Weights of a small transformer language model: vocabulary 48597.
MLP neurons of a small language model. Each row is named by its layer, matrix (down: output weights) and neuron, and shows model dimensions 528-719. Each number is 128 + 24 x the weight over its row's rms, rounded and kept within 0 to 255. Numbers have three digits each. A neuron's up and down rows have the sign that makes its largest values positive.
A block is one neuron, or neurons of one layer that tend to fire together. After each block is what it responds to, as a language model described it from the Wikipedia text at the highest values.

L2.down55:118148117121145109131122136112138128175128157138177142121100123101193114124145146122134130138126114108133117130152166093154115150128133138104114140126113123098146154149115129148121135174135107110153172148140164128127134117162169092126135120093133129153131134076137136121160115082112109116208122111139114108145135167142123105086148133109121116121153176146117178179113131110117134122144160101166110167083147132104119155112135130139160124156110122196149134142115135131090127100117207140131136130149082162134120144128150206142118131132150161146160147095124110127125102107182177114
L2.down132:139102114127140114138121120182115143105111153117116109131122155144136090133116114093126151124144145132119134159141146175120127166132112135113100122147125134155095136123090123134109078172120146137119105135125099103077158088105129133131124219110148099093120132096107133126122119185104184113143138150128089100126107158151105108098123117134087109088148091129180116140121159125147082110112157158083126171131123069114106161111142133122112128135102098101105124124124082097105121087175100149112137141129143143138178080132142145167109119104125122128118160142175133152121057150154191109
L2.down405:142141087086127110174113144159116102137101135110154152081126114123123105143090138107110118110127137188125124098115119196138122134142085150108137119114133144129098129080115134116143115096154093161123151119121197088147084134135106121126133155078112167123152110092166121093125125136080100167157137144097108121118163114159115141175127090168108082122122130117122130134148180155123133136105083114111087118108093140111162135128139129117145149058126123107090164159112096122147120136146134177092164130143148135149117117094127137117142110136139131161141133124139160170164109146109125152
L2.down589:106152128161147132135131135086131098175119135128137147158084100151112104152124150163153101171137138127119141100130133147103130125111113095124143136109100147151132174150094123161157114139127115100105107121150093120161144112123104139124161109145127145160172134132167150129111128167075145119107154091134159120148164135076113089135120090143099167120121148070157104135129139135103137122188137112143133143156148115147108121169139155121109178183130108080138149153151149165119147108158156140101118141152165154153109125141175096108138121096138128102122160134106150073144089133155149141
L2.down632:133136085164137114147109141123174116127145132112153094126166102106127141146094087114134094113158117149108086088082091130140152093140119152086119113124140139098114169132129136149138124155115134229145128114131115150120124137154149140131119147104087113077120164141114124131118105085089123142100141143092136161124139120100127087144122161165138147101089145144161140105112137150132079141113120156127109081113113103150138116117153159112157158116142112121127098110118121130106129117113133124111159159080107144123194093148142115127132126080131121079113132119162156170133193127134120125
L2.down988:153132131111102151101135147077139127151090137122139123125132138145132091084135121118124135140156164086136108120128111143130096119109132128099106127161085123151193139150089092155156174132109101192133121158130164103103128145125120176114158125073145145126166118155122134114110162143073122112086188138155122136129106157097150126158135082126118093118130127130107122138156115160173093151123123142109153171122128137120126116109144122117122151099115115103144145135107133083154105130142121167107145103094173150169159092109130112089146139145154110078131099118117081107136138122130132119
L2.down1395:089124107124108175152103121090137146132083144151125144156129129166127130134189107101143118148133170105100155158140106124146103134164167099099137131181136112138141111129133123126132111131134141164130165127122109136127088144106174162141117156139134152139109082109102102181118157133111163123159091132126126092147077147125147147164103115148130153092059116123154124068163157141159142140110135135140137146171143148115112106154131130152137150136116173115098120134124141128091159093109122125114118127131136123123069092139110162148154097154136100131158132138129121103133106117092115138
L2.down1630:120111117114127146111162168122105134116149115122125126153121130157138104121147095135114111118143119129144174144172154118095164101136111144108120157170155126087133152125097116106122127142135117125130147119137121135131132129132151128112145128134110119109110111146132086146137140109162147156126126166117145133151155123133140144148086083088136136145117110127104118132116151110087132160090142126129127144105116132123095121091126119104113115129136162097113109116133133100153126096119078139158128113110136113086108123106122137135139148144126140118101094131121110098149119116122162149
Description: Noun-phrase openers. Words opening a noun phrase, mostly sentence-initial "A"/"An" and numerals (A telegraph office, Three-bedroom), plus partitive "of" after most, many, group.

L5.down628:176129116123092091166137094130124136152112101073138114125111144150171118112100104176131132135090090172108101131147088161122110137109153108106150128115132105130169145118134150148117144097145101162093122113136101077110106123138122131100164127147132103129146115120108076135140132142115132155132160142100109119089172107147140120143119138124100123128095149162118097130130093127118149129121110120121131169099116146120141127112118104131104137139116145152128100131206126140133125140107094114112158154158148135140146133109165140113157105123099143147132105138108112116130171168162172099
L5.down1008:148121154161108104128123127113095122148126101139138115132120156142162147134156148147131144150138090090134130132122123123125104129149084083103157083121143129123154093104151119161165111148140118122181142089148095170113112146097130154175105124109150093163116094106076100096147113158159147135117124132122122115106167142153175113143115113163129085115087112140136096137110156106119095149128143082108163106102122114148130126134100099128178152106180141116135171098112146141117118149131171142135119122141146137149114108136103153130090127147133135102108103098149119102165119146172155098
L5.down1095:140148076144103159115089158117126121123143155146099138119135076119112147134124139121151098182126132168143135119130118192082172106117100099110162120094155153188116132147133143183153104126128098116107131084122112145121087162100141152128155145103157155165098200129136080119165149147148090168140194092101181103125146137111145150162116110155153113119154135071150091137080145168105128150150126163102083144126146145158078125119151135114126117144057089150148047142141102141124154116168120102107140137116140127111142126109142129119077148116123124129094097113121131117119131142113121088
L5.down1869:123138175174076133157136175144141163141140118187150140154105064135141127148106166145137118112163104168117122131149109129145108117123148133133133141108122142163147121181154116095101114099168169124167104106148131135147129140131167160108130148122146147174164134121152132097135148112111095128165097117138144127144135112140153129081136149136107129092087142162142122132120151127132137133094149106141156117116147086120112159097143109131129128115166104126119127105160126103127094116135137105137157136160155100154089120119122159127140174139087152144091145132142157102143114124104145160
Description: Pre-noun function words. Mostly "the" after a preposition right before a body-part or physical noun in anatomical or species descriptions, plus sentence-initial The/His, colour words such as reddish, and table-row line breaks.

L5.down165:082159107143141112158099148093169085122119094126116134159146093146112135115112147149132151137120121098103124109125109119135093138137114130102107103164177158156138116147108128213118093128156141145132132136134105111136126100139116113126121158133075156197133133135108139105105100098154120160099152116155110116129146154130081095104085126149146140128150094133134135167107153102152107131135110146099137119117093136149130107114109151150148123124104103059172144102123131121132125122120127123084093123077132153121135116132136073142100116105119094097130140133152145120121136088116136150
L5.down1169:125143112113129082101166113137118097170122100136120135127148098107099130117156136175116109109125130132136151128143154170085113164114122132113144120180145152153175156125154123152143160154120117141109085123110134108103181125101144110095149146134089116119126136192126116135126122069114121147112149136172083122111121135133142136101151145141116134150132089128136137137161078120134108156161148127120161132165098154145115113140119119153093179137120128169141165108145134115091117160131150144152159106158106128123131164114124152197127147143115168084138142150123121123112161085075110125
L5.down1171:100136141111137107123143133148174100137115123125146101113085094129163111132128128088131156104117107119146146115139105083132151141122133107121111110172130114115141137149123152148092138098149112074124115126115141128129100146179141104127093146127102171163132118097141111093150099145145152137164108150136161102117181147122120109119136138133143155127102129117195113133090157191087139105141134119136129200156115135085150108103100127149126204109124139161129130118178123073151113132120144138130109076138118174146163057175168126080106115112153142128124094142098146158118148122139140145
L5.down1861:098114127126143141113088094109082083132141114101124114150148129175153117125116131161096131094079130176167087170122137098103109092124123082142115112134168148152115142090150094126102120127151132152162134117135127103151156117158115107114166124107100135111082116142103080117128136125111095158114140179083132095072174198093140106132089106106142139117115097117137129183129096158130082119111069115098148126101096151089147096116159133127091126162146110114129119149123165110117093104152143122160070137109135119115153133131103150155091165110115135129117124130150127156155132156156073135
Description: Indefinite article "a". The indefinite article a/A (occasionally an) opening a noun phrase after a verb, "as", a comma or a line start, as in played a part, as a society, A Company.

L2.down144:123156097157101125094111155135160131147115128128129149139146164112101130130157149141148120145116108100117131104167096099104122091112101171122140102127124109102154134124152126129109103139147117169137157120137087118143136162094160107094193119148122130123121113123112101149177169163103129143092143117094149123109128178137123140123142113114120173136159094128104130125133135120128155113143085142133120158134093117119117168148145135147158136134117137103139132116117127109134136071138113135128141129109150123172081103173112118140138083152159170089123098109120094113125131114141139126
L2.down327:100118113113096098124129138113131185095107142133157106141105112149131117116131115133138132142081140144160150133106154132098133128112130136166099100133167142167098181110152129058121099088126121151114084123101120130148145101143119170149086129159086124129109142121089137135124087088135150158138102092175114134133121137144128132104125155090097140137107158132152101119112168150095141165097155161116150080150117119130110129088166140131109108161123139105191119104134198146131136132134103142137131121162162121126128127141116138148126164089110136111094159092108080130150100159135113123
L2.down723:165139117122131115086162114124097135116088107082148100123125112098153147138154119134152094103112157119120067151109119167128085139164124168118123110150140121161083082109120135150122125120148071174154107118120115124090141116143146116123100136140105122125154108140152109131133149127114099158137161125128126129089153147145119101117138095137130162112137135129119121107113125127135148158162165161109095107127146102134114163130117117131115096126100139124117127141148158099118125126103107180133100111116092029152122110074138109108113159143125142167145132131106131121130124162105131123
L2.down1121:126140119149094137100152123113140093101147143104122117105110150139124117151105072108118167102134133120128117175107108091102085106169090102153066106112119113177123159153164139105132144112146154057091150139149133108104124114137116159109129128106147129135106125127154138094170119074102097137150142106143072151139103114137100107094166134144127153119169170102119128135134152132129104167136165143152141120126122113103139121113131132151151147150120152135124128107124130146133115143115129074135125139121116109109137122098090159097106138157128154163128129124144152088162130127110129127
L2.down1321:063099116116100098097135131155104143136144165103155096141141154118162093136148123125144076097092167135128118123077130094120106115112130142157131120137109115090108109114155115134114098154105168132110161106164146107153134111119130119106141102116090143141134128130122122104138112114162114097107148133124169112171110155150113131079096165128148162166116130157161130161152164123157145152133148125121155108149117130131135099155110112162123127135101119119090131084121066121113128148113138113126132153143152115098119145140098115138112139189128140149132135156090154127075122083115106151
L2.down1394:119169111127153106159146133109115115075093113135144145112099100090108098129105141135134112094166130151152135158154130206114145126080142145154116123107102157083137059110140099149126130131144145143164093102129116111105137116123122122112189141126109139159143109150091135128118158127099138123135130154141156133173133080142167113150150144138130126138131132072132153109115088143123076129104116110117164132114106129076162111116145148143174118124113138167149129113132128106083128102128140153156146122100138127126106144132085107121104089146096133132138140152142121156131131145115108141
L2.down1414:116191132183090086079095121117122146126137095140174161094155100101144132133107086137120142139158159138133148130148103089101136075122098114111124156091198148114105119095126101129139134172118170084123130143129136145173102144118095117123124113121130153149151110125121111108133125122102162121157119098154148139099054141101123122079114135117117148108149134102152131185086136136125095147118122155125118149121141102102133116157102095116163097110105153102144113098165096115148148134121147078132112125109067075132112099150083148074164118139097137153166121121126157091144126152141111117
L2.down1448:131088146151162104126122158084135149139111158075153190103120127133142124146118116143119136116136107129120146140156075123101119126132156165130128099147126125174116157121157106153170133109112128175127125102126132112130125112153125167104126083107145115133098157112131104108123113144121132106114146130156136082159142154142129099077116129084128139209122138148148117125147157133137146143155154139130123135129153099113144098092127137136105122117101119123115118109125107086149163135051171138081103144102115148136116133140069106147145133118127110143140154092101133143122104123112090105
Description: Middle-initial periods. Periods right after a single capital letter, mostly middle initials in full names (Edward R. Murrow, Louis D. Brandeis), also abbreviations like B.A. and R.B.I.

L3.down537:146112128122123154153135105126187142115111089127163158145158108076117130103113150128138136132113139137132153082121144090117122116172132114092129114117120134090115157144151169165156105125131183119143134113093100135116145100112119122143166163097154111158130122156137149108107145139071101148166119126160116116100097143140097121124131152142153086114126121113150112131143153148117099135140145111099087121155113107153092122086129145136122185101138094122146162159176166094144116173106117099134111122125165129131155113120116163066117090136131114107165149147114112132099123125135111141
L3.down1052:128120114139162149162126128154091117114096119152119167133108076142125135118117162107150114139141179129140121097127085149120126132175152117150145082146089174127113102129127130128125133112108120075139101121108125099098174130154129135136142151120103123114163118139125120123114141128146090131142095161138083140180111136127106105131134112142111117158144158115128094149131160133157131086150140148122161144146083078127103170125163161104145146120121145102141090155112150130113107095093153110078135123108132141154120098148139106094143144142150127099106105137113157128126173126134137070
Description: Indefinite article "a"/"an". Indefinite articles a/an/A/An, often after verbs or prepositions, before quantity or size words: "a few", "a number", "a total"; sometimes word-initial A/An pieces.

L3.down209:134132138128119126127148128118137139117111155114105154139134098121099131187114164093139091175131140150136104107147135127144118116133142141094110136138113140151147118149143112126104096145137110121106117108149071127143120100105145131138134187132100122066143127143130146083124100130135161098143122137131075151186108094147150171144124130102129149144105138116148159149129089120192147122174106093118131125101143084095155124144148166125098106124145085110123145135109074128134132105144114137144134168155100115084119152115150147136136138132147124135185142113119155112145179116087144126
L3.down1034:162137138126135127138113124152156133092130134119109130135139128038143120136137147122137124127096092112118135117129142124173131118149130127114096137126112144120158126103132143116182127142162094111143137121120134127136114156121140119094085130091168146124103144118138151154127151106122073123144163139116126164143122114086124169102168121142105142162142144165123165140119117121174136139091114124110112114139127137112085154143176136142088164143137124144173153103080113139138138150101143115134125147139175108114120157137141112149129093058147151135126108117115076134165127135137110101
Description: Possessive apostrophe. Apostrophe of possessive 's after a noun or name, e.g. ship's, team's, Moody's; rarely other apostrophes like It's.

L3.down606:107072166144126098127133142112155136137105147100136101116145119157138134165101157142133152116111123106049143109127104102107156120132138157135169122112120113136154101090140143135091129142172115119155138126129153170095126159088097087128136140061117098137140157116089135144141160112109152072156060145141118103088123104150174115122094100116111111142104113128155130101132145127131137114100161165106161140102124158162130130097117106154131173101157130163140123125148174120156145105179142168101118125154097148127130102135093143181179151118119119119149130115124139103124146137105089149
L3.down1197:147117092115110117108140136104157094182131147150129153124133128155153101145120106173165150129108126141111085125137133160140124137142125135168154130147141108134139100093144099112106105155122125099152151115123140152153119095123172131088089166163099077158139118117151116161122119139107160128124131183131185115102162124130140157106127125122123166101086157091129122156177140115123128138136133149124143150120151132129135113106157119131131141115142166106137149077133125173141136085113142127135112087122077128099080113155149135136178133098135122121111161135127135103118110086145109154
Description: Table header separators. Column separators, mostly pipes, between header cells in Wikipedia tables and infobox lists, e.g. Year | Title | Role, Years: Team.

L2.down276:147118140105120172116102113130141142145132115087120098120107182167124151125081162133124175157121159138127125157194111051137119131121129206155124117112132158091127110108089122135130156103118119179115110122132125122131132129151115106137129137159144112118124153146151118155112143150122090103131188101123159118092098148134095114134136097164129103145171134139133141121127124100087171104107138094101123139088134134138146114122102139133123132126131120105125134105155119099121094159141105107111145095122113161200137121149087103114132128131127103122127071102130114142112057187131151142
L2.down376:140145088166123130118133106107144119137156088116090132124137099104123150108161139121116146124160176150131135104131120147082165135114141108132160129116138115116146129159121156132153150173155143194132140123124154110136141097112100124152105123129141144099124091156136163143148137163136099117156097115088142148148119113110104106116144154153125130119151101156088144129056134126149122170133150156173136144109157106159134138112129106109149140156154138113147091144118165113115122113144133105101152131114168123162137133112106131114140151131134137158094151125116159122107151132111143122
L2.down389:088083080129155129120109127142126190105094117150136141114073098107099133152111132127097084097101136115125139152122111167111126130138152102168109120073100088115141143090134157154132126136130157114122112154123126082111134108056137135084123133088161121135154124115142110140111093128106131134147160157101150165092167188124114145113136124150144171144134153146144174096102141104111102152129109144134120089155114112173120114091108142139097134137144129137116124151127142110089106081135143130172143142105173113139121136149139110128159125057153105135105143155146086139169160152151101122
L2.down965:154143087169102128127152111127132143140144080111114104140132140132116171124121134165157150144095148127097137140145146130146151134101122120151132121120088125132139142131088146124149131132139113220106100104137128133087125139156134139129214168136108152114092156122160161090141137128139132118104122111111142119122125148102129127131160148108128110148154164130120131145099077098144092180114101145115132114113130168135137129126138143111138105092136163119110110088125164114137117118141120092124102149141107130148111116121101113169174154166122085145160130148110153138113167108123156123
L2.down1136:139133152138131151130127132145121136119171156126113121136121140119133156076095153123121163132150154124156141144084100125093144089096139118135136106104142133143131135140151119142086135134122103105118135139114152150132131132125122112104121105132128154079104184108128153135189139156113137130151148133133134087134111118122119134127140127140108144157145119164158145146094103112107115105134137131165126145164089131106132088132095133131155152141158099150105129094109157126100112151161102141115103139146119124119110131110133148136138107131121088117065108124140119105131130146116053097
L2.down1364:125161116120116119119129103111148162112084110130129142098159124128128144105113071099096116135155130162052146119144164116135121092140110090143075152114095108115165139126115138139147130130067097095108171144070107138120138108125140109106127110118167109159088115153121137118107126162130132148128100119092132133178125122186143191126165119130114135062131115135129096104144128119119120125141135129131129147122119109120161149115145079133098114147150135129147129096137125151133137123158121156113161116178162109120110090147141140107102109156123159120124121136116154132109125172086118105
L2.down1507:087152168115132115134130108119100134098114084139182128145088079193125091101124145118131124117171107148154175125123150155135130079103115139128100141089162155135122138115107147117166088122152131198119159148076147196121126127133134128132113131107138117083134109131064160106089110117128175137113135114127118131093112128121118120181188112152139137133135157146119128155127092112134144066144135174146112081151149095170111123124117074121152134114176128108129148102102125171132116122095099104139146105138113145107152152138121136101125123108111160091125138117113162118131107113134134089
L2.down1984:127193122125144118097116096143111140085147140113081146133115153102111183139139098136138126131143139153113176143092136109124125146147122151114157114161131171090133098142145076142124142115135169108125151136107130126122127126122142126142118121099113133112128145106129143114163132132185109166107117140127098090136129120094127150124173149127133128167106091088115140154109115151132127129121110132159111092102148122136156129136178156105120107132126087152122080169124150127084091145097147112135091102154103128138139129124099110112158152135123090147132117141148160115177167123111120170
Description: Possessive apostrophe marker. The apostrophe (straight or curly) or the following s in English possessives after names and nouns, e.g. father's, Morse's, Hermogenes'; rarely Her or His.

L5.down552:137131097149121117164169124124127157123123134080108128117131110124150116148139130120119117162138119134164081146125129125081138164101174139109121121152140147172120157160099129174095089171129125108121077149124121100132097113108156107130115137092088168150139106145133101176150131098111117106154134143138130136152124149108162148156149152139123107125099148131149103095158106099122072145108122121122108111098105115194146156140106124097146136112153118121127144140093088117134145109109149110126099176111100175125127152128134114196127105152103149166104146127128163126172106085107132113
L5.down1126:083128122115117116124162123113137122113190127119121122103130132114133125143128103071104143083142146106150123126170127113103141108146143117084147145142096116136123142143046128135092148139117142109096162113115137148152129102112110142083096125115100164087085153090111110079111144151122147126153123106117123122122137128125137172112138139047138135170132152115098102120146113166096112121118148102126131116143158104130105137110172079124147151124123191135173131094104109116102150145131122110146147125129119114125141087104115136112153120125110117158188125144116112134124144113155108110
L5.down1300:133154153096160164154127173103110141069089143128125106116122126132204099128107121128146142117146108147111131102147103126131083138155115109136135122135094130121132111116090122121149131121128074119132126164128149161115129164099124094172142148120140100155142102106128128130140132088113135163138097102137135139098139107123138141133132178129131130148143131099108153107121094136100128103131158173110058121103140138152127113147109106113144086140162156120151163115123122181125117094099113149141109113113139118102121147135132120158155126147087154130195109139115122118123146110100119137
L5.down1947:136154135132103116121125119094120171127103148107107137111130130152126139079124120139111125131116137126177160097149159120117135182162130202165114140127121133151098170124140143137108161107128097131106127132125122140089114121119138130140124087160142147107115140135129104120114150161163138137148119173114142147086081147070129144144116110129138131167137129100132147125126149098146089118164137135166137115135108103117115149130139162114107169101108111140127117147134176130128141118163169109159140137106126156136148103149153127122128111120132150135136150144105112115128139093125066125
Description: Possessive apostrophe. Apostrophes after nouns and names forming possessive 's, as in NPR's, the network's, Rossini's; sometimes contraction apostrophes (I've) or opening quotes and parentheses.

L3.down1001:153143114117080152096094092132142144124100091139107115086104151143128139130153139127135101141101127116113122117111115157175046126168122114127080141120121113147126143116126121138130112152129146085108119138098121108094145147156157121107060158099101083165130182129142113126090102136147118134154123167128153110153114096147101119103143137131148136135133161141123085142094094120147114139137097145114134091143165142065119146140141109164180163145172141122122166106152115152093146141133090142091114136118111153133157119147094137120142136111147155151137145119133116121114139140080136081
L3.down1108:081107139158076117083130113138162133118067164166138132120110109141130173132117125150110118113137097152134128112158128126168151105156161107091142148145104152117111193126127158142154150136118116115136150146111097156145098154161156066122102160162174159151146110120109115144169113102116140135163147132145143147145075187092127094117143093120107135093150143148098096111110132071102123194122113137107121156141188128109124164131135146160084099110145127147121102090160124130158146153124121110138147159098130123080144094096145148129163133100132136114117115132096180130143143132090153115
Description: Abbreviation and decimal periods. Periods right after a single letter or short fragment in abbreviations and numbers, such as U.S., e.g., i.e., No. 1, 0.12, ca. 1967.

L5.down74:109119123142152107114106105143129095105120120113156153126134114135106085124159129096113111102104111143134160142112151149141138138157157130133141101141150140119120105116142153119172094164140124036115153134091129053137162138137167160118125124149127157102141102112151100066136138150117118131116118122143108123158113110111122137126072136149119106158094159147153136170113158112106144105150140138118165108145131103124111086132144160157112118105102133115149117124135141174145139115110129125162148150167127144146130127135169164126036140119111161145081135158116126118143128111109121140
L5.down232:104098158142138124102121162149150149120138131115152106135168138129129134128128128112121165125144141100142155128131136194124165131159171121156165125126149150123136118124123154141150149120092148118111151120143063159131133107144135123115150154126142122123135103120134083099123180161148142128117134123143105183102150126155132140124145133132142137143153163156138124165086145085123105129149114144152127093129116104140137094135135144086100147120097130140129075117160108111139141124121141159158114131118119144134146158158165145107111110123102136129168139090093126117112172130134147148
L5.down1278:123110110118167098114169132140109125149140090139162102123148175103106117064152128150114113155103105129139105149131137106159119179133115104140144114086156077108143101148104100170151112110142146080138133168106115107088104079149091097143147160095122123121137120163154106058125140148119147139123120085106129119135124075109117118108130142149159118110133152171068144150136155118146061113098152118098109141079091140117147115121120101120068113107151151109107125103131109131091133157128115121164119146127096122144123147091154143156137130116119121151156133167092116130142132105166143138
L5.down1649:140130134102118123163109116127140091128141141104097100110110129115138125108148118119103125119149070102129149175106122100121159162138148125130125129154144137118114154091116133129124115103136168104161141144127124116153118101158163142108100111086129135143100140117161119120101125146126127154112137111143156130134135112083169136091136113146120117114131109114120116109128132138143110139129137120106138108128097180131138047120145156129122127112157157140138103137139158098134126155103134115111137142155096136156173141134130160127108137144098086108170115098122104070122168147143119129
Description: Mid-personal-name tokens. Tokens inside a person's name just before the surname, such as a middle-initial period, first names or name fragments, in lists, tables and citations ("Howard C.", "James Macdonald").

L2.down375:127108166143112133133127122087094158183103166154125119082082125138120147144161112139122175102153102136126128139109151132130128120084135170129145163100175119083117119074109129123158118155110123100122121138111165128158174137160132140165097115100158106145145144157120136151145139174150176119117106082131100107113166128166114170128170127165132147111128122159134126124101127106116133108138118127151146120132154139133108119139154160138107139098129109128108151133150138135117116123094105143134122140068111102102133160091168166124146127091126155135108108163132163050126108130117148141
L2.down793:092135142087125146158141091129140132139134200116109138116101168110186095130144123122142101072141089117103138138120108146083152121089096143140136107092113154119103132086080143129091140147117123145155143150127160116145160145156103147163118119128121114161117125133132114128104144117121105133110090155138141140107160123143145133084104093150131141147107117133184101139154128131114116093137130153129144122074159170111079121094135101107120118161120135114108129101110149096130102152131138135156135113170073151138096152107115123118112125094122152125162107114177113082145113155093113134
L2.down1179:115095111107133089102137125138098115105121072108102109106140160136142162152137064153135117103124128100122135091159100143114130151112108136118123128149134137101145087154126129127118158099154099126189140124137102138115113130157112143122132178136139144163123165110163106123130127159133124143132125118185166084136124103165125150132153147154089132133187142117088153085126147156136154136154129142123105142121107145145119171141115135103131127128158126132129115107159117117158160096132121113126130147133128155144099114121163096098154144167141080176127186138147114122110132079119145121
L2.down1334:119125134153145117140116111140133143122138131085135067097107089109113198142135118119138098116119109120132149116114079149151093129117144102111174082124137099116114105146101130144132158122094163097186193111134056117123150125140116137115167137097148109084073165124105135063081121092140140158087146110096179123117130110096135156146120179107100129128143108145128140114116130128140130141144119088144160116117129158122098132133116136110171136094147108098118116132150138125102126122111157125105120177087116162095118160132153082119111179113120137197129140117178122111117110185137178152
L2.down1544:146158180139111156107158170092138146154137142150160165069139112048152125122133100143124102104119137103121130116141134132070159146117128127124145117106105105098110113130123174176109147159137078120126165148104172143116126114174140114142138133130111120133146122164086103153113126110108104124124100163170168097139165115137121108116074116108104110116113103158113147167122150134138131099132157140169131077112156119132105161079096144128145133154127104142103130097117150141113077091139183120119124159081122072107148130131132086155129159147146121118147104116154088138096123183136144107
L2.down1828:117077161120125127160129114109098108132132162176146130178122151158116146158113082127122136134100134103084104119154133153111156181095125090101102097068091144120136144091109121123096121132159126124115150130083157134106147125132107158117128113132135092171134132113152088113085125114134148144122150126172129144148130131118126117111112125115123133125114170115123117127135176141117137138116137146149131175143129081132108171146096175135163156159081124140177111142118180130141160141126135164133112090139118152120111110096145150112142157143129057122099135114164125111137117120156148113
L2.down2009:120122129098106124124127108111112130079112150081116138159151156144182108082086168136158104169173113138151139096167093092147172157139094156141118116123135166178141094123119142173114093152136150164123152148136140111111067115160132128098117125140070156145096098101116094118145138097125157166127102125136093121126084113093151176104102125156178125094137146103089144200152137119136129118137082168157144139130103128147143180103134109136178098111110124145123151112113138161138148141128110118125147131141097124148121105060136191115117117089127113109141149098105141121110143136171164175
L2.down2014:120135109099155085161056094168160108086131092095122104082107147158103113126105091132069088135071126099100125146146126140095118134147136104112145142125181157149162143122113143101132133134141171140154163115150093115191149122150150130154133086138116110108116144134142165142127120134132140096128188119098151134099137156151173126156132147109162107133144187117141132112114106152111101152103109126148100130144134094089122146122094170152145125140124158117093082116091122113145096126162098136128099115127159144097120114176151154160116131139123098156116122089175130090084113122114143121
Description: Table header cells. Column names and pipe separators in wiki table header rows (School, Team, Opponent, Caps), plus some passive participles after "were" (made, built).